From a checkpoint of a small transformer trained on Wikipedia.
Architecture: RMSNorm before and after each block, rotary positions, no biases in attention or MLP, untied embeddings, capped logits.
MLP neurons of a small language model. Each row is named by its layer, matrix (up: input weights) and neuron, and shows model dimensions 32-127. Each number is 128 + 32 x the weight over its row's rms, rounded and kept within 0 to 255. Numbers have three digits each.
A block is one neuron, or neurons of one layer that tend to fire together. After each block is what it responds to, as a language model described it from the Wikipedia text at the highest values.

L8.up407:105120104189118142125158123094132142106091142128078183113175110133142177132168140126088176140141152132128153103166125085117153107069108185123122131085081162085137111210081094111124139143128126180194120117088098095134116150117152048166051100156134081171138067137096076081119065134100139094
Description: Prepositions "of"/"in" right before a place name, as in "University of Oxford" or "Coliseum in Oakland"; weaker on final year digits and table separators before names.

L5.up301:116160173153147139086134203126111165078202113110072107124114138130141073121092131052154116143174179115137124115084107136109139150060134147109103134146137158112144107130113200132156146171146155123127144095141164150204125151074124129165173139154193157165131104086141071104148143143101219113
L5.up977:143128121119100158172146207094196181105136126111117137091132072154135055131134143137156130141145131177175089060133139145138153124095111149103114097074128142142142105144135141139098190165174146098144174141107155140158118149144095126172096129176167156145125111144084081185129113144136164118
L5.up1284:066165095146153151148168193107122122093151097104127139078163115149188081144124113114157105075123139113109156153132108120142134148124066137182123078161169098186172133109114159103144187142121132124133119097133121155138144111079149083130137144120165141112134081172093097150154139135121071174
L5.up1453:087226113134134175135205137088168125126136150108123147131157097100220150184084093102103082141126130125130143185136108175159122175152119135164069110137151142191199118116130166111096112190167156162143114106099157144133109130087137160122127158162093108116079125127121099136106157150088133193
Description: The conjunction and (rarely &) joining nouns, list items or clauses, often after a plural noun or comma: birds and, poet, and, Denver and.

L9.up75:145163095056153118132140126122154163122127162147080124163096128110224086101175124170195131162093105070123113119136072134111124096097125198121072113121091111125179107100152138152139139088199119147161073116131088120186114092175120083171109113130083115091068106123075151158125125155186115127
L9.up91:085120107121120114124135162077124178177107113124088165094055076143206137199070062103096079107132144148134158106161150090100145148138108112123153134092078127158156170144129120117137180134211137119118129089128192119127134112129145095170123114116145134041116154123085090132121084179117164152
L9.up196:086139139147119154153110158136136139130113104195081142107100118112163108116150171152119093129150178159164152079140123082134166156096105105011078167138117153117182099124075080138152133079166161158135138111142101097139119100129143161138156192110110194049154128089052141151159045147134120119
L9.up240:052124212132128119132129126167147093107085149127093176122168135092129103127084167151110096130204167184134126137117080069107096128113151112182123091140152180155187085166087110156123116135107163127174133125132144105085131121146103147082108157090146167099127075127110137133119073096127115075
L9.up491:090154121098157153138113173134137138140162109176128166091122126116171133132133109156099107126198195062190115151147076096114170138125124148112123165154094148151163164099131139065179159181144133134155115142127102181111167109092108068197101151136061145134136153122130125139120152157115152142
L9.up623:124158147090119137069131159093162121150165146176135156163127175119178170181167130099126091179129123186174122153204152112148158119116106145087072126149163120108179155113104155120153126075177139164190065092124100133139145061046107097146109110126121143101100114140095077120101106137151100133
L9.up777:086135160145112131085108172109117165151103187141092154134193145098188110189131104101144123143122102124153107124141115122113175171104123122105099139148102154139135123121117130127124227116170216138171183164132157086167138093138175128174100124107140168095191107136138122129157060154192151099
L9.up815:066125146103159130193150104139148106172118127119081117117137138154144110136144146141162153079109193156139114094183120091153151143101049104060141078125106150136143145065103088119154108094166142155133073148164142165155097097142136167101176093156099125103149230085114128133164163167130080127
L9.up847:110115137141108159114120145101170143183101136150101156107128170078144098137151127113127144111145096134129134131116119090129143136135056158127118101151110126184113132119106151114128129154204102115134124153146110151141124143139178113130108080104124086087158182088147161154104130114197084139
L9.up888:073128107088157167116119139147164102081111096169137151127133131158129060109134154015107169166100166164112118091127135174143138187053057138093125100134122121176172162076127124122161097112111176081125133110108074133063117133128164160138148134208113124094183139111065150111106155112118178139
L9.up895:096165092131102126088140210136165186170067068113101185123106152134182153157167105074129152142102188118092089119166145108118114170101104160162115133098072144175124156120146126114139149092138156147100131152124123101158129121151159139145139154110108169092164113093142162118165126161141141196
L9.up974:152135108142124134087150142157156157090132139150144140133141102125146062113138122154096147097161173110212071117126115139051144185086154133080070102127160090181205176077146135123137134118179160149112121142098088141096107161187149145171094126167131122107151125101085130125151149114115124057
L9.up1252:108164142169134146084114127091145076116159124175152206129116125127205120152164117134074132082146161081154090132101115164024130118077063167110132115141148126128097147123121092114148135164143131163126149196155147130188126141119138179155100128148072100181110157100150083171122181122164098136
L9.up1255:094151146150143104117138142130124161141151210120085154090107105166113112162150147089104081068131144104130080155167161084137145153079083128189082131098156130161111122092130154156114234142138179110164125106118182099193116084191168121147116180119151171108134099091135186093147068156162181140
L9.up1310:146148186088140081136113174148149143102166175118084171156138163152168080074164128125138169144206120136171089103119123098065137125137126162104109126120139117172102104108116117097111202087123168123128188176125104101152175141074105178140148190132103099143142179092185108103134077195131152128
L9.up1329:134139149080191088114110229110152146130142162186118158116129094075143119132098157074096088094172164112096143107129173172135185139082096139100063089113122122126173097111133085088170158118136188151130087093128166140107107144152128143133095173093077132090178134135140138162174130131132121109
Description: Commas, and sometimes which or that, ending a complete clause or noun phrase before added material, as in rated the film 3 out of 5, while.

L8.up730:102134131089117186108136128194153147157122109145080169085081185100110094153130122127085150143112136070144076131141111084178157124140099132180108131109114135171088098184131148163124082123172145190107107121100134166086091079151191158135133129155119186103129165103152119132099134197118125115
Description: Tokens just after a subject that open its verb phrase: auxiliaries, not, also, -ly adverb endings, verb first pieces (was, could, really, initially).

L9.up136:161114164138118186157127134101129118135096101100119173152086080129204147209136119113121150093182103151162109072163101168104103210106123133109085096118115163135144127150107148123160134131116091115150086091130184124131091106132128121104193127150144124088139109085108129091143130203129110144
L9.up163:097072135126136118123138122192141101138077111120050093126213099159179160127137129114135107152139107181179126113165135122112194152090099155104167134056096130150153130178113161147104144148165142094212133084105131107123129090120136090162076090096145117099143120153050090057137125132114174095
L9.up315:097135134153167127065107149122156066095100102142072148152176089148177125167103146131137131150158147186176137104173072128120143168114106151127132104106094147184159160094129201186137127144108134159133151137066140126110102128073137098133107182120117154107137099058093097112141134147107116124
L9.up563:113104060146188124173127134181128113110145117137088183159178139097103150134141119133067182146150084156143141103161115125120101116086089127155159132090132214138162072143122083145110133139107095189142144105103139137129141042156184115122127082138154149130110069089118116166168135143158147108
L9.up626:103154130112196140119155160142158098180142148128126146139136080076193142112109185114155082124100103134171108139138170153169117125085115087134120161081073128122147117116089081145176151103193093103123098104080133129128057110143108080116164103135128109170173151106110110192138143148128094070
L9.up681:144163125118143053123124160153165166091144126143147125054106179147190090133155134118146124172112138089105118151142160132096099092128065133199045147150041193178139086127120171115183162130181130110090108105149167152179123109164085154151110139119095123122112136086135123128175128090188147150
L9.up784:134110224118186118076179127213138058123186165161112169154097052098137161120154140107186140110142113146119122092100150104112118152115107124069162109088110217134132173104136137161172080148145148125186081143098132114178146126067162134150095110133097127150169125115133174164152128141094155095
L9.up817:124121082165122116134153207084133151151138157183112111058127127114161131175150117106159151202114157111165097098157174149122171132124096144126162112081129154158069129186095179160143085109161149124111081127127151156130131113106174065180167113111151126166144109136121128129079102175081087182
L9.up871:128138116191125188165174150138127074064129114158063203099159105159130151163126140099122133159128200112124153118181095133148098135155105165122145073096123129137128090195096125137125115179104169116134110053064115131152103121125154076173060169113155171155115087127120136091103125210108066101
L9.up880:023131134080174187134136174126141116114140133161138163088171097118177158132181162131137177147179216104145163102192107079152171170129110148119129149065104152099090102113130105132116174147125121171153147078124132116116130074081135088162081133160138115155119063134095129120146128162100206120
L9.up897:134197137123141199040184149086161157131138178130116139112102152079172153155147138120116175113078145110186134084089161122147150138076132131126097151107189122145171082070131139139195152167178145157108098112103128119140065117118123119118087165102096112121141166145169152127183187164145103111
L9.up964:073155082154151131169135183111106110141112085117080176128151112103151183136137083080051125134111099115166117146189118087104152155071141123129105137075064149114141101146131080148132175132163113139137157106070196121150104088131171105139163157138125145086167121125141138107210115171184163128
L9.up1122:071179148099172135145116169135156185111108108144112165161095146148144126169183146104094110143110139076126124112148130139104128107127136121228101164116120097184183129165126154167157129120104123096089112146123123121122073120157160150161160108089160146131189132126065134134097130120106115157
L9.up1346:056134091105137165192138175171130114116117119109144182112180130112155160187113158058154157132136128114172113109150125102117092122092085179132103140092109144144191140106113149138121171180167158130116113107127147071146062090090204112101116234083153148079118096105120141101177133142118148127
L9.up1433:096150145142207155121114153083149112127132130109133191092088064086131168119101088117175167106158174125102127156106164098172172122124097147164104133139137160131101140175114139122145148166086105151128139121106141192178131098113146094142176105098165101070081097106086147123100132192115131118
L9.up1517:096090110091143148153104171109153163192084156143098114123149154149103159086132128064085157123123104164161157115148121111129140166080139158120115137073128127078174126137122101108115147155158125166121058127087128155154077125176157052141120106129177107092130169149080144137124134174138157136
Description: Separators and prepositions (of, in, comma, table pipe, colon, semicolon, ampersand) right before a place or person name, e.g. village of Metsakuru, office in Islamabad.

L9.up130:095117130117176126109186124182151158148103173111086131112127164226165114170129104148139100201166121179150130115122144113099217148147157146124080135161117130181171077157124125096164121128177132128152115098094137156100154104122120127136108141109165080113137090100128138151094139164099105155
L9.up153:059135142109137157091172154102172125155119130164083217119112135142106136092124126072111110125154130138102077123131151136102104125097107141194130172141119129179133095142127178117100122068115125099136106132112103170079143119110170150147110132156146174109136100159093103170164171151153110061
L9.up255:054129148159119151057169155162148128147071121095116107176127184114133141135125122133152152147101066103151101139138167091099151159136108123143140186097134124120166077210111185130122150175168150150099121177129119139130091091136179119161113107114150170144108109072147126107131123109143154106
L9.up320:079155082141126145139156137095139145106144105144154157091138178173127119199125114057116141128187145139142116165168135110089106121106084164087126112128118167123159123162134127093141130192210132127094101159140119105143127126147162156170154143112183128124050147096119106133160139155134120120
L9.up332:110163126071218137105117113125165137083072110139139186142102133138164118161180134130131130139091119093136103118155105161084104132114119141148152116143175089138104142118155214074133137159134142066168129101019117123139106130134152116125087157117144093140114172129129165100182170148171158166
L9.up639:128137057160124111070174126127172209154159098098151129119178147146181103138154105122114153134130105115132086103157172164116152133111099143096110175138092157032189084103127109104157116137136165153160156066103164129113054070170132136117139051142123088142116121158149144146144140165155088091
L9.up696:112104100115118090169158103139172112096131131165091127148152107092172095076210148032140146142129135183186117074131066163144163147098128140126116114106100160133131071146116093079109156099116204123189155112081084132139151099158127144134090112099139157113144075136119081110124088170100126156
L9.up729:123112101142083138102206145178160152137104091128129131167191175140099102193135130067119125112082134133164083072150127122139143087105123147116095140136118116149122169145130116122151180114172140160070122144082138164142069113137178093199181100101147111076137119080129173107142143136097169102
L9.up772:132126116168121116141123128133164171110097095136147097127149136134124142105110182142164167153143089171116085137172133145062120110147113159104111139111090144046131106132115184093170121130165175146125098132124114168182124114125150065136105160139110135127136094056112172141030109178127104122
L9.up797:085102105096153132126133203107148174088126075146128098118154112128165179162136128101146146116111112102129086133142112179102119165125085103116142160115129130108090139153101157063119188137137122139161138163091103122162074096161081138160080176080188174159096137117126163145188089090158164159
L9.up799:072155109135134125125150133114152145103108081103100154122148175105148122121098125007134073176192117130180125129142164180138165089097061126148155142133129100128088129148127163138135133130120081123154121119096127154106091075152149116177103111138126127064142122082089172124138142135120143142
L9.up1262:094133133103127140098158161144128137144146119105130150141151139136142088147090114133076108160144138150088103137097099059150216181046144155176078178147129164131152113091083110105136133120184134157141171135145098216150186122149168191115094074115185116112134063137134145162126119135152136103
L9.up1288:123138160171161146127192130083149139094140125102110087143142151102128091110115136137120087219097167166118079092133097192129121190169160166127149168117127152142122165177129169125207178128107165174132060119077127100151096061122207153130112103090091190141072108069149154139063074137166113097
L9.up1303:107113138124129113080157151122143174165119120145113144096118122216153104157183102182130149154103103105080149083201118157066097130100113129120099145141128135140134046169103171155133149165184128107134126110111142136125170126086131142120162182118113211162142125163155119095167172137117073073
L9.up1345:134145167105157153135127131155133188109136136121174129138182158160170147156104150100117143103116136130199076145115125077089195103132085114098106161110178143058108168064103190124129178159180117199113138158144112181179101125082143140120156160193194148130081137098185142108105083109121112158
L9.up1429:103125133118143146147185135172144141088122095045096177149064152140204119142105120085089095124148119133083115122123130124100117133094110157128059205138104138142139096129113215129153107125178140106130114109123139092146136150114171164188127087142157166100129134115136095070181130136168184120
Description: Conjunctions and separators (and, or, commas, slashes, pipes, "to") between parallel items in lists, e.g. "drum and synthesizer", "poet, and translator".

L8.up604:094125177123168120096167154092132217145118102163117162090105094160137082143162102119099107115119142156137102104187115151150128192095136164147092152113135109153164127060098190085060156130132203186142089144091154150073110116098085139180119135154120102138150118123069156149159138154148122091
Description: The words and or or joining items in lists or clauses, including or misread as word starts like organic, originated.

L5.up120:080117126125171122164097144117123141103123086149056091074173112128177167117082143177049127151096157121150107157169122097125120159130133126107145100081117163116185075140170161176175111145172138148123109116122104109128161098096192173092179106177136100136086133070130192120118058160073112077
L5.up392:087102113134173160171097193176132155109099107088127118106096080188133144216198155120139099145115125158166092164149112121123147135057073142178153094077165114109087151106143155086131134132138169169145082103095126202114144103122171124088092096076160148126108142128129130160078139153109064135
L5.up1153:075134100130137169167074168130157170092084124090063128065130102175198161129116104119139137147160153132148124161166120089112113136098172107102141105128109136161123119183126151117153117134149154099068092078095141123171116094089158177145110082069156144092049092117087156082124138141125122118
L5.up1508:133145110126135141135080168097141138140107115105085138050123162099188112121189118131107128088109144093116058101147100098174153184107171137103164096112135121141124111158123095112140085209153140108133086089091147189136127139115112149134191152128151122127095135112102154101113128157100164128
Description: The word "in" introducing a place or date after a verb or noun, strongest in "born in" and "based in" biography phrases.

L5.up17:068149151160147159101139136074133166083132142156162179110098113163124101153174068155094139100185125108150135109079173105095085171169100159103140096086098134207169116111141145069148152113137178159174147148117145100193101128157171106184126087069096092182147139141132052135144136166140114094
L5.up984:148138099091127196132109195068132112105115121199098154137168090159153115134123092115121115157177170180183131129149150176139060107143126196141106144117129117132223120158119091144102147148153109129173120068145110123137177197139148093149125105080047092121110163152121109155141140160156143170
L5.up1031:150132134106097186149105124181102141082111137116104143154093180122117132164141097103091115114152152128156136162086136159159189144112080169158096126174144119139167139124154159154116171136119168179123076166125149116198165047160105127178063156120076217073093115062089096107079169117152116140
L5.up1379:102188089087150144129135128141103078149132197154136119144138139148198089150130120085102133142151148163116156104153157080107087196106137153171097155105107111182141131120118121125141112127132209195183071095094105158163174162085193131118163142097137166092117066118114110164106119167101139137
Description: Commas (sometimes dashes) directly after a noun or name phrase ends, before an appositive, list item or clause, as in "Corrosion of Metals, 1924" and "miniseries, The Beach Boys".

L8.up1291:132122104085087121093127160116151142118151171136128139156102128077120080179177129090119074179142157108155133134176106112079105136104076168116111141081146093171102132123130156121108179123158171174208202218172144138163103110139142168148134112178145114123143100105155116139155121129125160133
Description: Mainly the thousands-separator comma inside large numbers (30,000; 6,750; 18,000), plus commas or "and" after nouns in lists, and digits or pipes in table number cells.

L9.up13:086146138120109175106121140139158101156136148098100127056124094121174069210140102106117116122132172137168108138129121167079175140111093111148123092114143170152113144175125181115152199138192153139170161151136174168146115096151119156129091124142148159103122162097097069102144128136183150141
L9.up98:108175152128133120175180144116148079134149171126100106138158146108139094161093133092100097086139107104198086119156147109141123190098140133202149190106169084100104149092117110147156125084099124134144072144136113128138123101081206160113153203136129148127170066096161090157136138126155138115
L9.up128:124146095105099165123142144118151139090148158120080172098160113148139181126088100109075115124172162070111071104149132047097190110122127140166135171128164150117127118082123134112114119113121120101124124108116100178082134093132185175117121166117061112072134135109177098179167078123139138120
L9.up217:079170205130106102099124160117147120170115143130120130136133150120150161178116164090095147178133121137154126099121136099139149195118137141122102156134150107128146068161091131161145160160126115203193133150082158120092084110152139158184097141112101177125091138070070101215115161118135074122
L9.up263:125134101065174133177128112141167125107109120169143119156132129183092081178139112115110093129197156111131136137140071129141196162119078133147047137114080130063129130114127140159134144118113106134183113143120155170071149125160152183102073174138113140124084150137119083171107106179196141139
L9.up383:127167103131182162069123133139148101126119126077109165119174215186190120156128086140114144132158101078105121148169149135166133138114129119221187118138121192095138086137071141083107164103176106132137128182136134115130103101052129126121114134156102179133121145115147146130154116117159175095
L9.up408:127155147096189125154130201119154133131132134103090135097110157098120175179129125147135089167144157096197123133146095094157131167080096142129146164117108119109140145169103124100169159195201165112125089162099138098119123104148149156089150138122141105161172111079059124135201069079139152113
L9.up436:092124156068178128171182120177156131205171140159132092122038143137112122133097139109150157127127135094120107132177141078121144145128145120148138174118111143149109090125070179206120115169137100105121127134158129176113138163093139116149174206160132144144173159130106174125128100101173147104
L9.up953:097178170118160086153128163170165231140122184121092110054118095095148116127128141175152141172232129135079114131089106163078136165105067166160118132094164108152139161131102114155153138100138117132137055131156112106116111139132119129128090150143129171170119137119138147127132100151160134152
L9.up1017:101121168121173138174131153107148136150102171133070115047162150157112128188122142131048118151168138132097121140161097085106164161055134106118076141122137112166083103128147137131115137127140147107174088141138123099119133125139120135150152128132133150122129088052173108118088099144105079109
L9.up1042:121114097140181083155160219174147171086158157222149130081150118170125111168110126147162085143158150121136146106114112081108101116128122123159119081126147170135099054092096163063134133126100093099132088198152108156128117090175157123186049105151103151108124027107181132159152138138157170121
L9.up1073:067137123068141110150159134161134139088172196169130133126098111119086151197104147120106171163181129088124181143148076110143137171075109164166118167111123154107137117108112116120166164156144142091218191110187126136107127068153149170164106140153110163125141103126123143131182167172125164137
L9.up1093:062118112118142133175224138193167138142109081090105100088206174156146122133121136128126064070153149098065124079147140134170131133069115115135137175132130140092096101139112109101096154108125140147105098110131108138090121116126185161104099115149131177123172157082141109096167137104187112144
L9.up1358:072132096195122075133096141144149079141149182090100101137084115172121134129099161102128134151119138133152166078144127136091166145117152191136174104100119156121135177226100143144160186113116135101161095163103091110097092146120195075170118178130090147098157154068127180178066134145129112128
L9.up1387:113124164091107147133143192126168068180097152114089097124161103101109105157114125099090166134094135106105133080085146100126130138093143132131111109092075089126124136164116192154122097130059165088151125161105106172178146099121115131187079103131111181110179087085146146138148083146129103135
L9.up1532:042107120125144099148106178118155091141172120166122146084100126169106127172128141070078072111089157073134113145144128163118141156144117110062118143149083100132073090100133129161119164081154150106133128158102088118146117086109182151164135185091127176152138169070169135099182080132182088146
Description: Auxiliary and modal verbs right after a sentence's subject, mostly "was" in biographies (he was appointed), plus the word-final pieces of should/would/could and did.

L8.up1006:121166129086171181125157110100153142142132072124123126126141144162140125111081186112111102171129136086040105132109153123153087212120069157143166119098111145078108053115107159125167136132153144108148084128138130173133175111131185102116136184158056051143150105136149144107184111080155119118
Description: The first digit or symbol of a number in sports records, scores, tables and coordinates, e.g. the 4 in 4–2, 5.28 ERA, 2,362, or a degree sign.

L9.up11:206118120090131155142178100143116117103075112145108156174152054146202159105171154147113155105143126145132127154199063107106146144107127141173130147095153164105099129084070163095119129144184109167161154065121113164127042078129113098128071152078076169178120103074092137116102073137166109075
L9.up60:190186169148116086142129199087159144151172117038118137117127096136148120132118198107107152065105105081146128111127134121154103143137071142113172155078160103188112057171119120105132152140133128102103105144151143153092160124110155149127177157131140094133172154157152138154201124152113100129
L9.up197:151128097151110197131082100119138150146161126131079160135121090062136159069120166098078150154140128146115147030132102126163104198066088145125166169177113124110107141104086102183076115163091191102171131071136127171134140118109104149165096203170090103156141114160193197144111123168144142106
L9.up220:152140122098149204166186180170151148137134165177123117099109078081131170108173119137087172176135104086138136133109124118135072134138115194161080098108150126188116094136078146130109128126087089177099158116104148125120159035120169113082119113151077192130151072118169126146086156140212088161
L9.up266:140111122137137158082206112077127151210127127093076116073157084116126112102084174095121111127160112159121103088119132112139108108140133119145118135118131078166134148098075128117173161131179135212117080090060148135112117110080103070179073127144109106101141139114148137142077140054159135134
L9.up437:114088127142129132114127105092135126191157121092082113125089169191135130153127144113120088119205108137119113076114167082098104169153149156184121152082134109119089082139085124101182167129153054073115140131123115175145143136143125160102174189108092181127127176098096130128177104130137082163
L9.up526:121100120115153141169077109155157171184124103105097097107097100168132185128186140121045106120174121103113074120082079100095109126114115096168101195085132109150103181105107159121159113118138068092124168091081153146123126112071108148098068135083109137125175160053155132133081098156090114121
L9.up533:109079115140139140093127074109133101163178143108115105129179067132135169149084144100050159206127140102102125087122133104108143141099154122157147100084202103111127185153136144121205170120135147101140171104079115045159123095105145099128115192162117150139115092097134112181101145131133101118
L9.up548:204223090108155099145109126129158120104162062152063147124153050121166144160124157158097119138200150161088186151120068124140136113103133110145124089120128158140119156153119100146145120109137131085159131076124078150140166112183125112111099117131138130143180166104140122124137059121113138105
L9.up886:115172124156139146134132191153132105156127107141043100149129103130123176142145174154154056157151153122150108106102120168134145130108133130096218150134111125144118164110099157063119093125152122156094106140106119161102128155152156162111141242123129167099177100106118107180184088150125177126
L9.up1016:097145081197175119097142109097145110187159126138116089074147103158115174125141179130120167113108162133139082136129098063074121178123119141122144136122121107094101124136132144099114126153112141130126069171142088162156134109129089136124158162135076094172128140094159129094131090138116095170
L9.up1085:056133100124178141159170120115136160151078112102086150090116117148172105174136156111122134131160135070187153088154164157138094134121176191156099073127144133126146088110107186170105158106094111133118136151076153127118120095095170116089138095112171138153120166104130145129129081133103152099
L9.up1216:060128120106118176160100129122132080192147146133087139088123107087112152115124149157106076130181136091149125152173117082076082144133091164167142135129173081084126092133115160168144151096231146166108161158071103130119125117120102122160104128095096154083196163076121133175125125161107106187
L9.up1290:116091156188115119163114135132167195138172118148117139132155200171136096143123133094129205116138090047127093078148178145113114109122159145103085100160122152139139157191097147089124158201120150128107136174113141102151130080083127103110129129141176156149138105104089145177155145128109166164
L9.up1331:090154100083108182087124137092158058148109103168126122105117113157124101127137158099089089144158205114089150120165094158147094134103117103087100164107191126169063154135088122134070137082125098126122154125118141173122136072135141148206085150124183160136150131074108142149155102165125151086
L9.up1491:101151179111141169159169083138112163133160070152138199121135078110178185182139148151051141135177152102125093128116106122116078143141126120113110110125131097150148055088110111107146101105161102113147111129103086209168096122076123060200059096183088105171156118152132174104120105123128131132
Description: Single digits in sports score sequences and stats tables, like the 2 in "2–1", also mid-word pieces of proper names, e.g. Hand-le-y, Cab-ral.

L5.up4:073179163083129131128127119109160119163123152159159152071086153140158138143107126119186150109068150080151135142107114129125086198158040142156134162122117160110182163149111128141126113162185148134129107245123100141096063163150129112165155158135086195127128120095105131146126105135071099104
L5.up393:099115161093178129159150094147163178054124094175135147111121107088149143138099120207138128128147125174140132089120147138140100151178085189176086148133133129145156120101163149131133131133133164127138083117134094180170186158149112164099054117148100102118098128113097132155091140156093155134
L5.up437:083144141086136141145128174114118108148109138144100120146087154122113072181123091118088115187098141114143119178112093077146170182121074141169137187130131137178134163167129131173153175184149117130104092193119112154082086136105096125147108167171107169103170097099111168161115127131110107165
L5.up930:083109187147137140144104193135173221116139112146118162088123121181113097155131130118079152110175146113185144147157147149180154158189097175075077109121161138090130144118124185136173147161158139140116136090084188107170075114132106114184136141179131122103151113088115140135101106177151121095
Description: Finite forms of "be" (was, is, were, are, been) right after a subject, often starting a passive, as in "was held", "is designed", "has been known"; also as word-initial pieces in "washing", "issued".

L5.up219:118085167130163155127117150043138078153201124081131159119162087163135134112156148119158130195185133124101143109098113120072070134113186166165099123123136127137141144134164197128157154160131136152138162063076091107126139094186221129167082168147127097117087134058103107162104139075154065114
L5.up404:109144134122164137137118138166164153150102111140139128088156140146162151120102161128076115146190144151122132153153137110173124108096124167133081158144151169131108173166073108167170164194195094173142119119097094147153179110177140163128147088094148084145124134139175125101136140092118115174
L5.up671:121150132098137128185096139173088075185170189124162130092132103164143159117095108121149110118100149087138073113140122139128097123107040161177173143059148118117081197112109179148106163087120138126114153133113121129127137172170110151115077173100096195129158116101143205149081137073154114138
L5.up1336:111109180126158173121098162134133123108150126171082144129119116137136137129113156063111074093119124065130128102092126131175153140076145142141137121097155123130156092126128097097177168076118146155105148165104098135098179124140112127195083102058088202106117188151113171127145120157100118114
Description: Single digits starting a sports score or table cell, like the 1 in 1–2 or 0–0, plus the leading digit of years (1991, 1958).